Weights of a small transformer language model: 11 layers, untied embeddings.
MLP neurons of a small language model. Each row is named by its layer, matrix (gate and up: input weights) and neuron, and shows model dimensions 538-633. Each number is 128 + 32 x the weight over its row's rms, rounded and kept within 0 to 255. A neuron's up and down rows have the sign that makes its largest values positive.
A block is one neuron, or neurons of one layer that tend to fire together. After each block is what it responds to, as a language model described it from the Wikipedia text at the highest values.

L4.gate80 [135 107 106 144 124 191 108 115 142 116  68 107  90 128 116 118 153 106  78 132 162  86 122 139 111  88 136  96 132 127 198 124  98  65  94 130  83  87 130  71  88  44  78 139 119 143  84 142  98 126 104 113 109  93 130 155 209 132 114 161 128 108 118 122 110 164 163  75 163 185 133  66 117 108 102  53 105 151 130 143 122 138 154 143 137 116 121 183 118 123  90  75 157  51 121 113]
L4.up80 [102 131 119  61 168 145 142 173  80 138  78 105 141  91 150 116 116 109 127 150 165 107 130 160  94 116 128  86  86  70 200  65 169 112  99  90 155 117 148 140  62 173 152  95 112 162  95 115 107   4 141 177 131 157 130 110  76 137 106 163  90  82 162  98 122 141 149 158 119 156  88 161  97 151 142  77 151 123  86 104  96  98 127 123 129 105  98  86 151 135  83 163 171 113 149 150]
L4.gate183 [134 180 135 171 117 119 138 147 110 108  96 142 164 100 155 144 110  75 144 198  96 180 114 132 121 191 122 102 104 136 107  90  70 147 113 138 141 110 152 176 113 120 182  47 113 151 114 113 164 169  66 154 184 124 139 140 131  58 128 180 100 129 150 165 146 178 168  86 153 131 146 136 125  87 139 142 126 180 190 130 173 168 138 184  86  92 123  99  62 120 174 100 110  93 149 135]
L4.up183 [118 125  74 151 107 143 120 114 103 110 103  79 124  96 119 128 116 150  91 169 148 160 126 170 105 111 105 145  99 153  98 128  76 145 151 128 142 133 140 133 126  81 174 127  52 146 111 103 100 128 110 135 136 131 137 107 133 164 125 141  99 140 115 112 100 128 119 105 158  82 101 152 164 113 150 132 119  87 126 120 130 125 152 127  94 109 160  96 165 147 137  89 110 141 127 124]
L4.gate1319 [115  91 115  99 114  83  92 169  88 155 118 144 179 125 127 132 134 127 172  97 202 189 118 132 109  91  70 108 159 113 142 143  93 128 114  99 146 132 144 121  97 136  89 153 106 123 108 140  95  72  86 136 188 156 143 106 161  84 144  94 140  66 141 117  97 159  83 143 125 174  90 149  51 127 101 118 118 124 143 158 181 166 127  96 111  88 161 128 105 154 103  83 106 186  68 187]
L4.up1319 [146  92 178 100 125 103 101 144 140 140  95 138 130 103 117 140 136 125  96 149 120 164  67 157 133  63  63 112 168 183 173 147 125 154 127 119 153 131 129 183  55 103 194 172 169 143 150 112 141 163 153  88 141 139 159 131 169 140 124  94 158 100 181 143 100 185  68 111 118 151 124 133 115 131 160 158 127  86 107 128 106 120  91 136 152  70 136 126  59 113 126 150  84 134 111  79]
L4.gate2070 [116 191 150 146 217 163 120 175 104 143 105 150 148 133 228 133 131  95 109  96 113 108  75 170 104 106 145  95 121 158 158 162 136 149 186  62 175 145 151 133 149 132 130 136 162 118 131  98  71 148 104 133 123 137 160 122  99 141 122 114 110 140 121  59 152  84 172 136 144 206 127 124 117 115  85 144 141 133  90 107 123 114 146 115  94 103 144 122 123 146 141 134 147 115 154 180]
L4.up2070 [121 108  86 157 111  52  96 111 126 138 122 132 134 114 132 131 100  82  69 113  57 104  89 109 103 116 158 113 102 158 139  94 147 117 119  82 139  88 144  55 100 100  97  98 133 158 108  64 122 120 123 146 137 103 122  91 169 102 158 102 117  88 124 131 127 207 179 120 110 150 129 210 123 102 142 219 145 151  81 127 128 115 182 113  95 114 162 149 181 187 185 116 110 157 162 150]
Responds to: Foreign name word-pieces. Middle pieces of transliterated non-English proper names, mostly Arabic, Turkish or Azerbaijani people, places and groups, e.g. Ba'ath, Hayat, Hajibeyov.

L3.gate243 [129 153 157  87 138 104  96 125  86 130  92 146  89 121 184 134 134 125 146  98 162  88 126 137 155  85 132 190 119 153 142 109 116 127 154 179 119 111  73 113 110 114  86 115 227  83 102 148 130 159 133  81 121 122  78 113 181 131 179 148 126  68 105 136  94 136 150  84 123  73 147 122 127  39 123 161 120 114 194 146 150 125  73 158 125 183 109 109  73 156 186  77 134 143 117 152]
L3.up243 [153 183 118 122 127 185 146 112 114 164 120  86 134 164 125 162 144 137 136 136 100 127  78 105 139  94 107  74 111 149 114 103 151 121 143 125 108 144 102 138  98 109 127 111  93 132  91 186 206 145 125 135 127 142 111  97  72  77 129 122  91 131  79 129 109 183 174 159  90 158 132 202  90 149 163 137 129 157 126 115 167 138  85 137 184 183 139 165  94 125 136 150 126 141 101 153]
L3.gate326 [113 113 172 155 135  75 150 158 117 150 117 127  90 157 165 111 126 115 109 154 236 118 148  90  28 141 177 127 141 141 134 123 142 134 143 111 112 201 147 121 143 149 143  89  91 136 112 148 151 146 101 124 182  49  87 153 200 147  86 181 134 110 107 130  70 101 119 189  81 154 193 143  79  45 178 148 109 127 151 138 114  98 120 131 146 122 131 148  80 136 178 125  94 140  94 137]
L3.up326 [159 189 128 138 133 183  79  93 154 150  87 155  90  87 108 129 159 110 101 138 119  34  93 110  81 112 158 109 119 146 154 144 112 149 124 123 172 166 145  97 124 138  93  75 179 109 125  97 144  81  81 111 109  98  90 188  93 165 136  87  93 172 155 143 140 153 114 174 125  98 119 136 136 202  96 138 128 148 155 162 162 104 199 173 162  96 112  93  94  95 131  88 115  73 155  78]
L3.gate564 [140 135 160 157  50 141 110 138 142 108 134 144  82 123  42 128 155 102 132  91 121 138 120 107 121  98 123 144 143 148  88 222 157 147 171 183 115 163 150 152 104 131 123 121  87  52 146 134 129  82 138 111 129 133 130 132 106  95 116  93 142 122 134 152  71  74 119 110 146 102  83 146  99 113  84 129 120 188 193 113 110 150  81 159 154 109  94 158 101 124 106 136 103 107  89 160]
L3.up564 [ 91 145 176 105  81 111 141  91 116 125 154 158  92 121 133 156 127 124 139 152 136  95 167 130 171 118 136 136 140 133 125 144 178 138 136 121 132 151 147 153 155 136 165  55 120 122 142 150 127 147 135  93  96 175 130 118 147 122 162  95 145  56  78 105 157 151 125 112 116 114 104  66 148 142 112 172 138  95  83 134 140 143  75  86 198 153 135  97 120 150 180 101 154 113 168 186]
L3.gate1158 [107 139 203 142  68 108  95 118 145 162 146 195 131 105  91 130 125 142 149 142 146 118 111 151 181 130 135 175  93 139 178 108  62 128 157  95 112 146 127 119  95  90 115 110 152 159 116 151  78 156  99  59 145  62 141 146 171  95 178  75 128 157  65 213 125 120 138 141 163 107 121  84 119 108 149 157 120 156 185 119  89 114  83 118 112 140 145  97 132 149 134 128 139 159 176 166]
L3.up1158 [102 121 133 130 178 173  99 132 133  96 176 136  93 160 134  92 139 174 148 138 118 151 135  84 111 132 145 122 171 144 145 149 135 107 157 114 121 105 119 204 134 150 155 106 151 126 125 119 128  62  91 146 141  97 136 170 147 154 170 171 181 148 189 107 136  77  75  95  79 122 117 108 178  63 162 141 107 118 147  89 171 175  87  90 116 172 126 136 103 138 165  96 136 140 143  79]
L3.gate1163 [ 74 117 133 192 119 148 125 128 131 172 120 129 117 133 153 162 146 162 168 149 143  66 155 106  75  87  96 169 160  60  74 159 107 126 125 115  80 185 110  83 147 162  92 158 118  93  68 119 115 106 109  75 149 135  67 105 148 107 101 190 138 190 100 119 127  39 151 176 177 126 151  78 102  73 141 161 203  69 121 174 146  91 158 164 186  97 129 143  75 205 120 178 106 151 150 127]
L3.up1163 [110 129 143 193  98 117 111 125 105 125 132 136 161 150 122 154 148 147 135 114 121  66  97 124 113 106 144 165 179 111 145 148 119 143 105 101 130 146 134  94 192 100  84 156 115 134 152 145 106 117 142 125 148 157 118 107 178  67 137 161  64 193 140 165 138 109 253 152 148 132 134 227 161 121 163 157 194 155 148 111 123 114 128 166 143  72 110 156 103 158 143 153 126 107 126 155]
L3.gate1187 [ 28 139 183 200 131 116 148 136 130 160 104 203 104 115 143 102 102 112 153 140 133  80  75 125 139 165 199 185 171 116 130 133 154 170 158 102 105 134  80 161  98 142 133 146 135 124 100 140 142 193  94 155 106 121  91 126 190 121  74 148 139 102 169  99 135  99 126 104 162 125 128 151 100 109 104 153 102 164 120 112 155 108 136 136 166 149 163 118  76 132 110 177 165 110 116 122]
L3.up1187 [153 121 117  64 136 151 118 185 133 115  86 163 100 112 159 114 133 115 147 130 131 119 152 171 153 150 171  70 115 193 119 108 102 144 127 158 149 150 158 124 113 111 156  82 228 169 110 108 113  82  75 146 114 124 117 118 104 130 166 161  93  41 150 134 125 131  84 149 120 104 116  98 137 168 124 144  97 156 167 118 110  94 140 151 159 108 127 182 154 105 180 178 126 147 154  87]
L3.gate1430 [113 138 172 216 173 165  98  98 132 142  59 140 115  94 132 144 150 134 141 142 121 124 105 123 112 169  98 191 134 117 133 124 133 134 117 184 167 186 139 123 135 107 109 118 114 124 140 129 130  97 189 116  97 100  95  97  84  87  56  88 120 160 123 106 126  61  83 151 128 177 121 164 187 126  80 132 124 103 155 167 122 143  90 142 174 137 163 164 110 145 142 146 211 163  90 179]
L3.up1430 [175  49 117 174 204 105 160 122 148  91 118 134 101 112 126 163 132 137 165  60  94 105  78 154 140 120 119 203 124 150 144 107 111 154 155 177 139 191 153 122 145  83 163  99 120 105 143 139 166 116 166 119  42 132  93  99  83 164  90 122 151 125  92 145 150  98 134 135 130 143 111 141 165 116 110 133 166 134 199 121 122  83  56  80 216 139 119 158  87 116 137 138 161 197 128 138]
L3.gate1722 [136 131 103 185 144 125 126 132 138 162 123 107 171 117 124 141 196 148 132 172  94 100 124 116 123 110 172 111 110  94  93  97 130 130 158 123 131 109 101  81 112 185 168 123 162 138 177  98 135 139 118 168 160 137  72 184 126 122  89 139 151 111  69 191 116 143 148 139 115 115 118 144 157 100  87 116 174  91 134 118 104 149 156 112 180 132 103 118 102 187 126 113 122 112  74 105]
L3.up1722 [173 103 131 111 109 141 150 112 144 145 109  97 204 142 165  95 162 123  97  98 155 116 114 161 114 137 153 137 167  96 195  99 163  89  98  90 141 189 149 132 123  86 134 130 148 115  82 191 134 119  58  92 144 123 133 129 176 114 159 125 132 112 165 134 120 134 155 149 168 133 126  76 211 114 111 127 123 112 164 136 141 106 135 149 111 101  93 153 160 144 157  72 136 108 134 172]
Responds to: Residence and building location. Words naming where someone lives or something is housed, such as home, House, office, room, residing, lived, usually before in/at.

L4.gate30 [109 167 158 137 200 148 106 161 147 122 133  70 177  94 161  88 167 133 179 187  78 138 194 118  99 162 126 142 152  85 164  87  75 130 136 211 168 147 145 141  89 140 114 103 161 123  94 129 151  87 121  75  45  96  92  84 155 195 120 165 184  79  69 128 131 124 183 157 132 133 119  88 100 147 151  67  59 142 129 179 179 147 125 139 129 124 112 200 109 164 167 144 167 103 126 155]
L4.up30 [158  81  71 164 139  97  88 107 127 138 125 118 131 164 109  78 174 131 126 123 172  68 145 101 125 123 101 173 137 242 101 160 150 177 133  64 143 150 106  51 181 133 109 109 150 124 117 112 117  79 117  73  74 138 141 134 168 121 115  79 189 130  85 136 124 100  89 140 174  89 130 143 138  80 147 153 123  61 146 129 143 138 108 148  14  88 140 128 104 143 120 121 108 147 121 121]
L4.gate366 [132 125 144 161 164 103 149 146 172  92 164 146  85 110 149  68 149 146 136  98 112  37 111 106 176 135 194 213 113 112 105 137 132 177 149  99  91  16 137  89  98 146 193  97 153  97 144 113  74 134 114 129 143 146 145  92 126 162  84 116  77  75 115 141 163 119  93 103  66 138 130 102 116  96  83 134 103 154 108  96 130 162 180 173 103 163 140 145 124 101  95 115  62 120 127 145]
L4.up366 [111 128 126 134 127  78 115 100 118 145 108 110 137 102 131  95 137  91 121 169 115 134 103 137 123  91 138 152 152 137  99 142 136 144  95 102 112 130 117  85 124 112  69 107 174 102 102  96 134 102  89 158 147 130 132 113 102 122 161 150 171 118 158 105 124  78 121 140  91 107 124 137 139 128 150 131 141 177 137 147 162 113 121 147 113 127 143 193 145 136 145 100 119  91 142 162]
L4.gate564 [137 137 216 143 146 141 121  84 114 136 102 144 126 147 138  70 107 151 152 158 159 145 147 114 161 188 147 146 125 178 104 107 115 152  80  89 161 170 107 120  70 115 127 137 171  54 160 163  94 123  45 137 162 172 143 168  83 188 117 193 139 156 117 136 158  91 136 135 105 149 160 138 142 129 173 158 151  91 146 118 151  69 106 124 144 128 128  86 145 124 119 100  90  86 144 171]
L4.up564 [156 162 139 157 164 142 118  72 132 141 175 126 157 141 140 120 154  91 100 148 153  72 108 107  97 179 188 157 103 143 121  48 135 177 121 114 131 150 123  97 132 143 115  93 130 133 113 119 104  98 147 139 150 105 124  65  89  83 119 136 124 149 110 130 121 136 128 173 149 130  97 157 119  81 138 115 121 130 124 156 110 111 189 108 129 103 150 106  89 125  91 122 116 145  93 153]
L4.gate693 [ 76 133 100 162 125 159 165 181 120  98  78 124 148  88 135 102 184  98 127 129 111 104 126  98 110 118 136  90 100 193 157 156 123 154 151  83 121  65 131 140 132 194 169 109 130 147 123 133 110 104 111 190 122  92  98  82 112 116  73 209 146  98 139 170  52 164  83 179 129 129  93 189 108 113  76 167 111 147 145 162 120  74 120 165  90 158 128 187  29 152 141 111 106 126  81 152]
L4.up693 [130 121 186 114 160 107  68 135  84 180 126 180 146 130 155  48 169 137 140 183  98 125  81 128 117 111 146 125 186  97 184 118 108 116 150 151 134  93  84 105 108 142 130  74 182 182 133  80 164 195  71 149 119 111  91 132  90 124 118 144 116 116 140  99 117 121  80 159 182 171 135 156 102  60 187 139  69 102 114  94 139 113 157 206  63 128 124 138 150 169 117  93  93 124  95 131]
Responds to: Head nouns after articles. Nouns, or the final piece of a multi-token name, ending a noun phrase after the or a, especially places and organizations: store, mall, company, Celtics.

L3.gate126 [176 169  99 155  50 147 147 135  95 213 142 115 136 127 177 114 122 130 131 144 114 102 109 137 142  46 154 196 124 155 102  83  92  52 143 149 152 154 150 117 149  41 182 107 184 173 146 149 145 149 108  95 112  68 125 142 130 179 115 102 132  66 193 115 132 137 147 104 148 145 158  54 139 155 108 162 145 121 137 131 168 101 130 156 132 139 159 102  67  99 127 191 220 137 146 174]
L3.up126 [126 109 120  91 137 120 158 149 135 128 160 102 106 132 159 140  43 137  79 120 118 147 119 122  93 156 255 134  61 166 109 107 113  83 161 143 128 138 119 142 170 140 163 146  77 155 121 190  67 139 124  83  93 119 199 141 131 126 129 122  56 164  77 157 101 163 114 137 118 146 126 112 141  94 175 175  80 122 132 120 200 119 125 162 136 191 141 134  83 135 101 133 184 131 115  84]
L3.gate811 [106 150 132 150 114 169 142 106 130 123 106 185 174 127 145 107  76  92 129 168 105  77  88 122 105 100 158 112 118 153 139 124 112 125  78 167  86  88  76 157 195 113 112 128 138 138 159 151 131 184 147 130  88 163 183 145 121 134 172 113 110 112 164 129 226 136 128 132  84 119 109  98 148  48 192  69  85 109 145 151 155  91  77 163 141 165 128 104 105 117 118  99 138 136 141 118]
L3.up811 [112 190 157 173  55 105 195 129 123 160 130 111 173 156 170 118 118 109 112 116 119  88 140 122 120 210  98 125 107  83  53 140  55  92 141  74 126 182 101  93 124 126 137 151 103 173 170 162 106 135 222  76 146 152 187 153 141 135 161 137  70  98 112 125 106 156  74 177 171 116 162  93 122 193 113 134 128 137 182 175 169 134 155 111 134  81 123 160  65 113 100 121  99 172 194 138]
L3.gate1084 [139 155 103 131 181 147 110 145  80 118 198 182  91 115 110  81  82  45 195 112  79 106 149 122 114 107 152 137 158 129 143  73 103 125 169 123  89 138  51 171 163  90 128 178 115 147 185 175 105  96 204 111 123 126 155 126 144 133  57 135 142 145  94 164 148 124  85 208 121 108 156  88 163  87 119 139  97  37 107 171 156 104 115 121 167 215 131 136 150  95  87 125 158 113 137 106]
L3.up1084 [125 167  97 161 116 159 127  97  94 172 129 116 131  91 120 135 137 125 177 157  60 103  95 202 141 139 126 141 122 126 160 105 173 124 175 110 126 161 105 101 156 126  90 121 135 123 125 149  96 150 113  89 136  61  96 127 170 112 119 100 130 153 128 102  83 128 166  75 132 125 130 127 134 124  71 183  66 132 162 172 157 163 140 134 182 120  82 143 123 144 124 141 140 154  63 148]
L3.gate1094 [162 126 120  84 105  68 108 106 135 128 140 135 138 133 115 139  63  76  84  83 113 122 137 138 102 112  71  74 183 140 139 140 113 154  94 121 152 140 186 121 152 112 196 120 121 175 132 158 100 110 101  84 107 118 124 176 116  91 123 147 101 134  96 113 115 144 122 169 176 157 128 134 160 162 165  88 128  92 120 131 151 113 167 155 228 134 136 169 122 122 118  75  95 100 104 154]
L3.up1094 [159 117 132  84 100 105 166 120 136  72 134 170 174 130 238 143 134 126 198 148 172 147  88 129  80 192 127 129 210  95  71 125 108  78 200 126 168 100 170 139 115 108 189  82 125 148  96  98  98 129 183  81 136 143  83 145 125 126 100 162 128 152 148 122 158 152 143 105 110 143 184 162 132 116 154 150  66 109 185  85 131 145 217 150 160 148 105 193  90 157 165  47 155 142 163 177]
L3.gate1385 [ 80 202 143 122 131 114 120  96 133 163 109 110  87 144 157 212 159 113 134  71 169 129  48 115 125 116 216 103 145 108 141 167 106 152 113 133 107  93 128  68 175 118 119 114 128 109 144 124 110 151 112  75 113  60 156 169 127  90  80 121 151  57 124 150 108 174 174  85 185 104 122 115 173 117 106  72 160 137 116 125 119 105 104 165 126 143  93 129 151 142 124 142 125 117 145 134]
L3.up1385 [ 95 158 129 128 104 155 179 138  96  72 141 111 167 114 126  85 138 142 150 113 187 131 126  88  69 140 107 155 124 120  98 152 113 126 119 139 111   9 137 106 103 141 139 145 132 122 177 134 120  85 181 165 103 132 139 115 143 121 176 131 216 127 114  90  78  89 155 135 101 124 101 180 126 123 112  58 116 156 134 153 182 130 128 110 155 158 143 130 101 113 188 124 157 134 131 101]
L3.gate1598 [109 182 121 151 180  93 121 145 119  93  77  71  80 104 107 103 108 149 157 125 147 106  91 134 144  91  92 151 155 131 150  94 143 123 137 161 202 118 210 116  96 149  76 126 154 113 178 106 124 105 142 140 106 120 112  63 126 120 177  81 132  95  71 137 136  77 184 177 116 148  66 139 138 106 126 134 130 143 129 169 118 102 114  90 118 119  81  92 103 129  94 104 113 128 113 119]
L3.up1598 [133 121  91 157 111 129 115 155 110 180 112 159 114 117 126 121 116 114 142 123  81  72 124 128 119 107 153  93 111  99 147 161 155  81 109 101 146 129 145  73  89 178 112 143 118 108 139  84 151  89 111 166  84  78 134  62 160 120 145  89 116 166 139 121 103  68  99 177 144 119 156 177 148 173 111 138 125 154 177 125 151 135 140 101  88 112 188 177  90 127 185  90 134  64  95 158]
L3.gate1765 [104 120  41  82 105 125 114 150  89 131 125 129 104 134 142  87  88 110 107 114 186 167 109 135  70 141 144 169  92 198 102 101  41 143 100 146  77 141 126 131 113  81 104 162 130 149 124  96  86 212  82 152 137 163 152 116 119 123 124  63 148 155 124 190 126  94 147 145 117 130 109 149 134  78 134  95  83 176 132 122 122 154  98 152 143 127 116  98 120 144 150 137 156 128  57 121]
L3.up1765 [132 114  98 142 174 104 140 151 190 160 140 173 126 134 100 144 140 122 106  85 108 170 113 157 104 146 148 144 177  89 123 120 135 125 126 108 120 151  61 145  84 120 169 123 137 125 145 164 124 143 129 159  86 150  77 128 107 112 102 115 156 166 162  94 118 224 130 104 102 142 145 172  91 115 141  60 150 122 143 156 134  99 200 101 149 128 167 133 103  77 119  83 146 104 140 100]
L3.gate2111 [140 131  89  68 114  99  96 109 104 167 121 148 118 135  93 123  76 177  78 110 160 155 141 139 183 150 169 119 147 173 141 150 121  98 159 212 181 166 126 167  65 156  62 167 167 111 148 156 131  74 127 110 145 120 109  88 163 124 124 108 135 132 116  64  91 107  38 134 150  63 110 111 210 132 143 150 133 100 125 108 174 157 148 132 159 169 151  94 125 103 143 137 173 102 121 160]
L3.up2111 [150 100 136 141 139 149 180 110 156 146 156 118 105 140 124 135 111 112 134 113 127 177 147 155 131 157 131 162 118 140 110 125 136 109 146 140 157 122 123 127  88 131 116 109 139 140 114 214  81 155  99 149 134  62 125 154 116 171 136 184 130 166 146 179 176 113 114 151 131 160 131  99 114 195  99 132 120 123 123  80 118  68  75 155 109 143 172 117 104  99 106  87 149  65  83  94]
Responds to: Word-internal fragments and digits. Mid-word pieces, often "at"/"ath" in foreign or transliterated names (Ba'ath, Fatah, Rifat, Beneath), plus digits inside dates and numbers, and words just after an opening quote ('em).

L6.gate1236 [ 56 154 236 148 111 127 116 189 102 136 110  94 112 135  91  93 154 112 183 161 154 116 105 141  85 143  58 144 112  97 133 128  63  98 139  54 133 115 143  83 113 133  85 143 169 142 147 152 153 177 140 120 127 121 132 178 171 107 100 130 144 145 142 136 124 132 171 136 125 127  89 124  68  77 106 118 115  89 175 135 185 114 152  94 103 151 150  75 142  93 111 135 164 129 181 142]
L6.up1236 [ 92 106 149 152 116  71  48 177  99  53 185 126 145 129 117 184 128 169 188 147 129 125 169 131 164 122 149  95 153  83 120 125 166 108 142 148 132 167 144  92 111 119 131  71 126 169  85  98 129  84  65 115 132  85 137  84 109 144  94 134  89 209 136 174 123 145  89  69 127 108  94 170 134 123 150  81 134 130 127 146 221 163 209 133 127 227 101 187  83 138 155  74 112 149 201 107]
L6.gate2084 [111 140 115 155 125 125  97 123 116  91 190 134  94 100 126  76  96 118 133 129 117 115  82 159 132 168  60 104  94 150 185 114 104 159 152 106 188 132  70 144  79 130 149 134  72 108  62 124  63 177 118 119  91 101 129 178 115 138 116 138 130 145 142 109 101 142 146  92 115 106 118 126  94  96 147 179 102  59 177 125 123 233  94 126 167 144 108 144 192  89 125 134  98  57 135 127]
L6.up2084 [141 181 155  42 143  86 138 179 143 152 119 120 127 108 156 119 206 169  72 142  96 125 143 145 107 133 125  96  98  58 113 164 154  77 124 103 116 114 172 151 180 113 122  91 115 193 123 150 140 174 104  79  43  83 124  99 125  85 151 130 101 124 207 142  68 132 191  56 153 135 102 137 190 115 153 196  83 169 116 128 172 121 189 106 150 115 140 183 100  73 124 202 191  79 132 154]
Responds to: Clause-opening pronouns. Subject pronouns and relative words opening a new clause after a comma, period or quote, such as it, It, which, who, when; also word-final pieces like -ate.

L6.gate1031 [113 136  78 121  94 184 130  94  92 145  65 107 117 115 140 110 177 161 186 135 172  80 107 161  92 132 103  53 187 128 131 137 102  77 146  97 122 141  83  87  95 142 111 114 188 106  18  96 146  66 140  70 156 103 155 106 140  95 103 127 112  77 140  88 181 133 196 127 145 105  86  63 112  84 170 128 107 117  91 170  80 181  79 163 216  72  88 132 131 189 175 124 130  61 123 156]
L6.up1031 [167 123 191 129 132 164 177 163 131 135 156 109 111 136 105 147 151 112 167 121 150 113  99 129 133  99 166 106 120  95 157 148 149 127 151 109 196 134 158 179 130  46  85 104 152 133 143 150 153 130 113 123 128 188  73 137 125 141 148 167 177  93 124 163 102 178 101 119 112 102 107 138 137 164 142 173 111 160 118  94 125 183  80 159 113 114 101 168  83 128 154  96 133 134 125 117]
L6.gate2098 [120 131 151 105 127  87  94 179 118 120 119 194 134  84 167  92 154  84 157 110 142  85 148 135 177 164 158 147  71 111 163  76 110 107 179  79 104 146 103 104 102 100 144  87 156 181 136 143  94  70 126 148 104  74  92 154 138 117 176 141  89 135 107 144 108 169 128  86 124 111 130 173 111 118 159 130 118   8 163 142 156  87 136 116 188 114 139 121 142 149 156 116 116 128 117 118]
L6.up2098 [192 115 139 145 107 131 124  93 189 157 100 177  94 162 164  78  58 150  99  96 170 162 105 142 121 120 173 144 121 131 151 103 124 117 126 119 144 161 157 102 120  80 141 151 115 117 178 147 102 138 111  81 119 111 137 156 160  96 156 122  87 154 175 172 120 128 138 132 151 142 102 115 130 150 144 113  79 143 146 126 159 170 122 175 103 117 141 161  74 144 137  21 136  97  98  97]
Responds to: Place and space nouns. Nouns or final word pieces naming physical places, buildings or land areas, such as courts, office space, stables, grounds, hallways, Gardens; some scattered name fragments also appear.